From a checkpoint of a small transformer trained on Wikipedia: vocabulary 8192, LayerNorm before each block.
MLP neurons of a small language model. Each row is named by its layer, matrix (up: input weights; down: output weights) and neuron, and shows model dimensions 112-207. Each number is 50 + 10 x the weight over its row's rms, rounded and kept within 0 to 99.
After each neuron's rows, "fires before" lists the tokens most often just after its 100 highest values on Wikipedia text that the model never trained on.

L11.up666:57 42 50 59 57 42 48 37 70 45 57 39 67 48 44 58 35 46 43 46 81 68 52 68 39 59 39 43 45 48 46 41 36 58 31 39 46 51 54 33 41 53 48 45 56 53 56 49 57 48 62 59 48 52 53 59 68 57 36 54 53 58 53 63 35 54 44 38 42 52 57 52 33 37 30 46 45 65 56 46 52 68 76 47 54 38 24 40 49 67 47 55 67 48 44 43
L11.down666:49 45 50 49 70 42 61 41 45 43 59 32 36 47 35 51 49 49 46 50 85 47 50 49 63 46 54 53 41 60 52 64 47 54 42 44 61 31 45 37 63 47 46 59 50 44 41 60 53 36 39 56 42 51 57 51 65 63 45 63 79 51 60 99 54 50 50 57 38 50 44 52 48 43 41 40 49 42 58 48 58 50 58 64 56 41 22 47 58 60 59 48 54 58 35 53
fires before: "\n", "\n\n"

L6.up628:65 34 36 52 58 52 71 47 61 53 34 69 38 41 42 46 49 31 49 66 62 47 35 56 37 63 42 48 53 47 39 60 49 38 42 52 45 56 40 50 43 28 43 44 55 47 78 54 51 24 77 42 41 40 44 42 47 50 40 49 31 53 60 45 57 52 59 47 45 53 42 56 48 49 40 48 47 62 63 51 49 56 49 60 50 51 40 52 47 56 53 61 41 41 38 41
L6.down628:34 46 46 49 38 53 42 59 54 42 41 61 37 34 41 55 40 53 48 69 55 53 51 26 52 54 64 73 56 57 65 43 50 47 47 50 60 52 48 49 50 50 55 56 41 37 55 53 32 48 67 44 58 56 49 52 52 45 46 49 48 34 57 30 58 68 42 66 59 46 52 32 55 44 48 57 52 57 48 48 65 29 48 56 42 49 35 41 46 64 41 54 26 45 67 73
fires before: "|", "  ", "-", "("

L3.up146:50 61 43 44 35 37 41 66 67 25 57 38 64 40 73 43 57 47 47 55 49 73 47 51 33 34 31 56 61 53 43 48 58 46 65 48 39 67 44 45 50 48 30 41 62 49 51 47 45 56 35 38 34 44 52 42 56 57 36 38 43 49 37 48 64 49 51 41 40 46 48 56 44 39 64 62 40 42 55 56 46 56 55 28 34 57 27 52 48 41 58 46 48 26 52 49
L3.down146:50 58 51 37 54 52 53 53 47 43 49 40 58 62 52 59 52 63 45 30 57 51 55 58 51 64 52 61 46 43 54 47 43 53 25 67 43 32 63 54 37 44 45 37 38 41 41 43 32 62 50 47 46 54 52 49 62 46 30 69 56 56 51 46 46 50 71 47 36 64 48 42 42 46 33 63 48 39 30 44 52 55 72 62 64 51 45 55 43 39 77 45 50 57 47 40
fires before: "\n", "\n\n", "="

L5.up896:57 51 43 41 34 36 47 53 42 38 62 42 74 40 74 48 49 40 54 38 52 71 56 35 22 43 50 56 57 51 48 38 48 43 62 45 35 65 60 49 46 56 39 50 48 47 60 36 55 49 33 49 40 36 43 42 65 50 35 39 66 59 49 49 56 60 37 47 42 49 40 51 40 48 62 56 35 58 51 59 44 56 58 24 59 57 51 55 27 42 46 55 51 33 50 55
L5.down896:54 58 57 27 45 55 49 64 43 40 54 23 53 57 48 59 28 66 47 39 59 51 62 65 56 48 38 63 41 53 58 58 48 61 29 64 52 40 60 54 44 54 43 48 52 38 48 48 44 59 49 58 46 58 56 60 66 46 37 45 54 45 46 49 50 69 54 55 37 58 50 53 45 48 26 49 59 45 42 42 58 55 72 54 59 57 53 59 21 39 65 35 53 50 45 28
fires before: "\n", "\n\n", "="

L5.up548:51 33 34 48 29 51 63 58 50 41 53 45 53 49 47 40 53 48 54 44 62 51 46 61 44 44 37 59 39 36 39 46 36 46 40 47 46 51 49 47 48 55 52 38 46 68 67 41 44 59 56 48 42 52 53 35 39 52 60 52 58 57 57 43 68 42 59 39 33 60 63 55 45 69 42 57 59 53 33 59 56 60 44 64 49 41 47 47 53 52 47 62 59 50 57 42
L5.down548:66 48 54 63 48 48 54 40 67 38 54 38 34 34 31 48 58 44 56 74 68 61 69 38 50 62 52 66 58 61 56 77 51 59 37 68 45 47 51 37 30 44 42 46 49 29 51 41 39 62 68 53 51 42 56 60 65 47 46 59 53 51 70 44 59 46 46 46 47 56 66 44 47 49 60 65 49 55 41 40 31 64 47 27 26 61 53 45 52 56 41 46 48 48 50 39
fires before: "|", " as", "-", "  "

L5.up487:48 55 43 49 49 51 52 49 38 41 49 60 44 42 57 52 39 55 69 60 59 68 54 42 46 63 61 71 47 46 45 46 64 57 52 49 41 52 40 45 45 50 36 58 33 50 40 56 30 38 59 36 49 45 58 47 54 47 52 44 40 65 33 54 42 59 46 32 50 47 42 32 41 44 32 49 64 42 36 50 44 42 49 46 40 56 36 44 44 39 68 43 60 59 46 60
L5.down487:42 36 43 35 66 47 55 34 59 46 26 48 36 55 40 40 49 40 42 48 58 52 49 40 45 73 47 60 59 72 47 38 55 46 51 63 71 45 55 49 67 40 64 42 46 70 44 59 52 42 63 55 33 40 60 55 51 57 42 58 49 35 54 38 46 57 57 37 52 81 62 59 52 42 53 50 53 45 40 62 68 48 44 61 65 59 31 43 47 42 43 60 43 50 34 35
fires before: "\n", " .", " 1", " |"

L4.up884:45 35 56 60 62 45 54 39 57 46 53 55 49 46 44 54 50 56 40 51 63 55 51 63 57 57 51 60 40 73 39 33 62 44 61 43 54 58 69 47 18 55 54 43 40 45 56 43 45 50 67 52 44 59 67 60 58 62 56 48 64 61 32 46 49 51 33 49 40 57 48 54 46 57 39 50 59 62 53 66 54 45 69 48 39 59 48 51 48 56 61 46 63 44 50 48
L4.down884:41 39 51 50 57 25 43 54 65 72 59 55 58 49 37 51 53 57 42 43 62 47 39 48 64 48 30 46 40 48 58 52 36 60 64 40 49 42 46 63 53 63 53 48 46 53 44 62 51 59 51 56 49 60 47 56 50 36 67 47 71 40 57 59 49 29 44 61 49 54 30 41 61 50 43 56 46 59 54 54 46 52 45 49 47 56 52 61 52 61 65 46 53 33 56 37
fires before: "\n", "  ", "-"

L3.up96:48 51 52 49 50 64 51 43 48 49 53 51 66 43 50 52 36 57 55 33 60 58 43 60 51 24 34 50 57 56 52 43 54 59 55 28 46 53 43 50 45 52 52 43 53 45 54 49 59 59 41 54 40 43 32 46 55 49 47 35 61 52 66 34 34 68 48 43 30 72 50 43 42 45 49 58 47 89 50 59 34 53 74 41 50 57 46 50 50 39 60 70 38 24 61 36
L3.down96:30 46 65 37 41 39 49 52 54 37 63 37 48 34 54 42 51 58 40 68 68 47 55 44 66 59 43 37 43 52 52 39 42 53 47 53 66 53 52 58 50 40 68 46 47 60 40 64 60 62 62 68 48 58 42 50 45 50 49 43 19 38 57 58 44 39 48 57 29 36 44 52 54 56 56 45 44 57 47 57 30 57 56 54 54 44 38 49 58 35 69 61 42 52 53 56
fires before: "|", "=", "\n\n", "\n"

L3.up772:51 39 65 58 49 61 52 52 52 36 36 49 57 45 54 50 52 48 41 49 57 45 40 46 53 50 38 60 35 61 27 49 58 57 54 37 41 55 44 33 51 37 59 43 53 63 72 39 40 46 48 54 42 38 36 55 52 41 50 45 60 50 63 46 43 64 46 45 32 46 56 42 44 46 44 41 47 51 55 56 24 56 61 59 58 57 34 47 60 62 50 55 64 50 54 40
L3.down772:41 59 55 77 49 52 49 51 58 49 66 64 56 53 51 71 29 39 25 55 74 63 33 33 62 55 50 44 62 57 36 58 52 47 73 58 67 57 41 34 62 34 44 54 51 55 42 54 45 33 34 54 62 44 51 53 51 40 60 57 53 51 56 65 70 44 45 56 55 40 62 46 39 41 50 52 62 54 58 52 43 66 56 61 39 38 50 50 39 29 42 53 43 49 36 47
fires before: " |", "|"

L5.up617:57 37 75 43 52 33 48 50 49 51 60 52 50 50 59 52 45 36 56 38 58 47 58 45 41 45 31 42 35 58 50 40 53 51 46 33 54 54 63 65 39 70 54 47 39 54 69 32 36 57 56 41 58 53 42 62 58 46 68 41 62 37 39 58 53 57 37 62 29 63 51 42 55 59 64 59 48 76 57 49 35 50 63 58 47 58 53 55 33 46 53 61 71 38 36 35
L5.down617:43 29 42 44 47 55 40 55 54 42 49 56 35 48 47 43 53 47 70 51 75 46 50 47 46 61 46 28 45 40 50 61 40 43 48 54 66 46 48 53 49 38 57 51 39 68 54 44 55 53 43 72 38 41 48 70 26 39 51 64 73 52 60 35 46 46 28 46 44 46 53 51 56 51 61 47 50 39 33 67 36 62 49 49 42 35 31 53 70 31 57 19 29 46 49 58
fires before: "  ", "\n", "\n\n", " Swing"

L2.up205:49 41 58 60 26 57 44 48 33 47 37 35 47 42 56 46 66 36 52 45 54 49 53 49 49 46 37 60 49 45 54 40 49 52 62 35 48 55 60 34 51 40 52 38 39 59 61 48 38 51 56 42 39 49 54 47 48 37 43 46 53 48 59 48 41 44 55 55 32 60 43 53 46 43 40 43 33 49 39 49 39 46 57 55 60 46 51 46 44 57 61 52 72 51 62 39
L2.down205:51 61 59 71 58 51 24 45 55 60 49 46 60 36 55 54 49 61 39 40 53 36 57 35 51 74 28 55 37 45 45 47 47 60 72 60 61 52 55 49 46 51 39 43 38 38 37 42 54 58 68 51 51 50 43 53 48 40 48 61 47 30 49 41 41 50 62 53 40 42 38 69 52 42 49 29 41 32 58 56 43 40 64 65 59 69 49 59 35 33 51 37 49 44 53 53
fires before: " |", " (", " election"

L6.up695:54 50 30 40 50 61 55 48 70 51 41 59 40 60 55 43 48 36 66 55 55 45 57 66 55 31 38 55 65 59 36 30 78 46 44 55 53 50 38 57 41 39 66 51 58 62 74 58 52 48 58 48 50 33 45 42 48 57 43 43 50 52 70 42 46 56 57 42 49 44 38 45 65 51 48 60 43 72 49 79 39 56 52 42 55 41 30 49 75 51 40 53 40 52 39 40
L6.down695:46 54 34 42 42 30 55 34 49 41 61 56 52 55 33 47 34 52 63 71 42 51 62 45 56 43 48 67 40 60 62 48 46 66 53 50 52 61 53 45 62 39 42 64 49 64 42 49 55 60 40 50 50 52 46 52 60 58 47 47 38 49 48 71 44 58 40 40 57 49 26 45 53 62 57 45 43 41 32 48 63 48 55 33 41 33 38 48 44 46 40 47 46 56 64 60
fires before: "-", " |", ":", "|"

L5.up162:41 60 49 67 61 38 50 56 32 54 57 51 43 40 56 59 40 73 53 51 58 44 61 50 48 54 49 38 39 69 51 58 59 64 53 48 46 56 47 50 52 59 31 51 59 51 40 53 26 52 48 35 42 49 52 54 37 48 59 49 24 40 45 51 57 61 43 32 43 43 49 39 46 51 46 45 75 46 52 45 47 51 68 50 40 63 46 53 37 33 68 29 57 56 58 33
L5.down162:48 42 33 34 49 44 40 56 28 42 29 40 34 58 25 35 60 42 53 55 39 64 55 31 57 68 46 43 71 67 45 53 38 42 58 56 71 44 41 58 70 50 46 50 44 52 26 67 51 34 55 37 59 48 63 57 63 48 53 46 46 55 53 58 66 55 52 24 55 69 56 72 55 30 47 47 55 39 38 41 52 41 45 61 70 57 60 52 51 47 65 42 65 47 38 48
fires before: "\n", " |", "\n\n"

L4.up12:46 42 39 52 50 45 50 47 61 45 52 39 73 35 54 65 52 50 62 55 51 63 46 45 26 50 39 69 56 66 65 55 48 35 64 44 49 70 36 44 50 37 30 47 54 60 65 41 50 47 26 55 29 44 58 52 60 49 35 47 39 40 56 48 59 47 53 50 41 58 27 59 41 49 59 55 34 59 59 46 32 63 45 35 48 50 33 41 52 33 45 43 51 35 62 48
L4.down12:62 33 50 35 57 47 57 47 46 48 51 55 48 51 59 51 60 65 44 48 44 44 31 57 53 54 38 58 43 58 57 44 64 51 51 58 46 52 54 54 33 41 47 48 52 48 55 40 50 49 54 71 47 50 61 62 75 49 41 43 49 54 50 53 52 53 58 31 52 74 66 54 42 34 29 53 45 45 59 39 48 42 69 44 81 50 47 61 24 36 60 46 46 71 30 37
fires before: "\n\n", "\n", "="

L12.up362:86 37 53 35 41 46 53 50 56 33 58 42 54 42 56 60 40 35 45 45 72 57 52 63 49 53 48 39 42 62 51 55 66 61 54 53 45 51 58 45 43 47 59 38 45 55 66 61 47 34 49 53 51 40 52 57 51 61 36 39 38 58 45 56 48 60 52 46 40 43 72 60 29 42 37 57 34 55 43 52 35 38 59 50 69 50 29 70 50 56 53 41 66 37 35 37
L12.down362:58 57 54 42 63 46 50 39 58 46 65 35 36 57 34 44 47 59 37 38 91 54 44 39 52 59 50 50 33 47 57 55 38 52 59 56 53 47 45 39 62 49 45 54 72 43 31 66 66 33 28 49 46 49 58 66 58 70 45 56 56 54 47 89 73 50 53 66 62 53 51 48 39 43 36 38 36 34 56 50 62 55 51 63 58 35 24 60 48 52 52 45 65 48 35 56
fires before: "\n", "\n\n"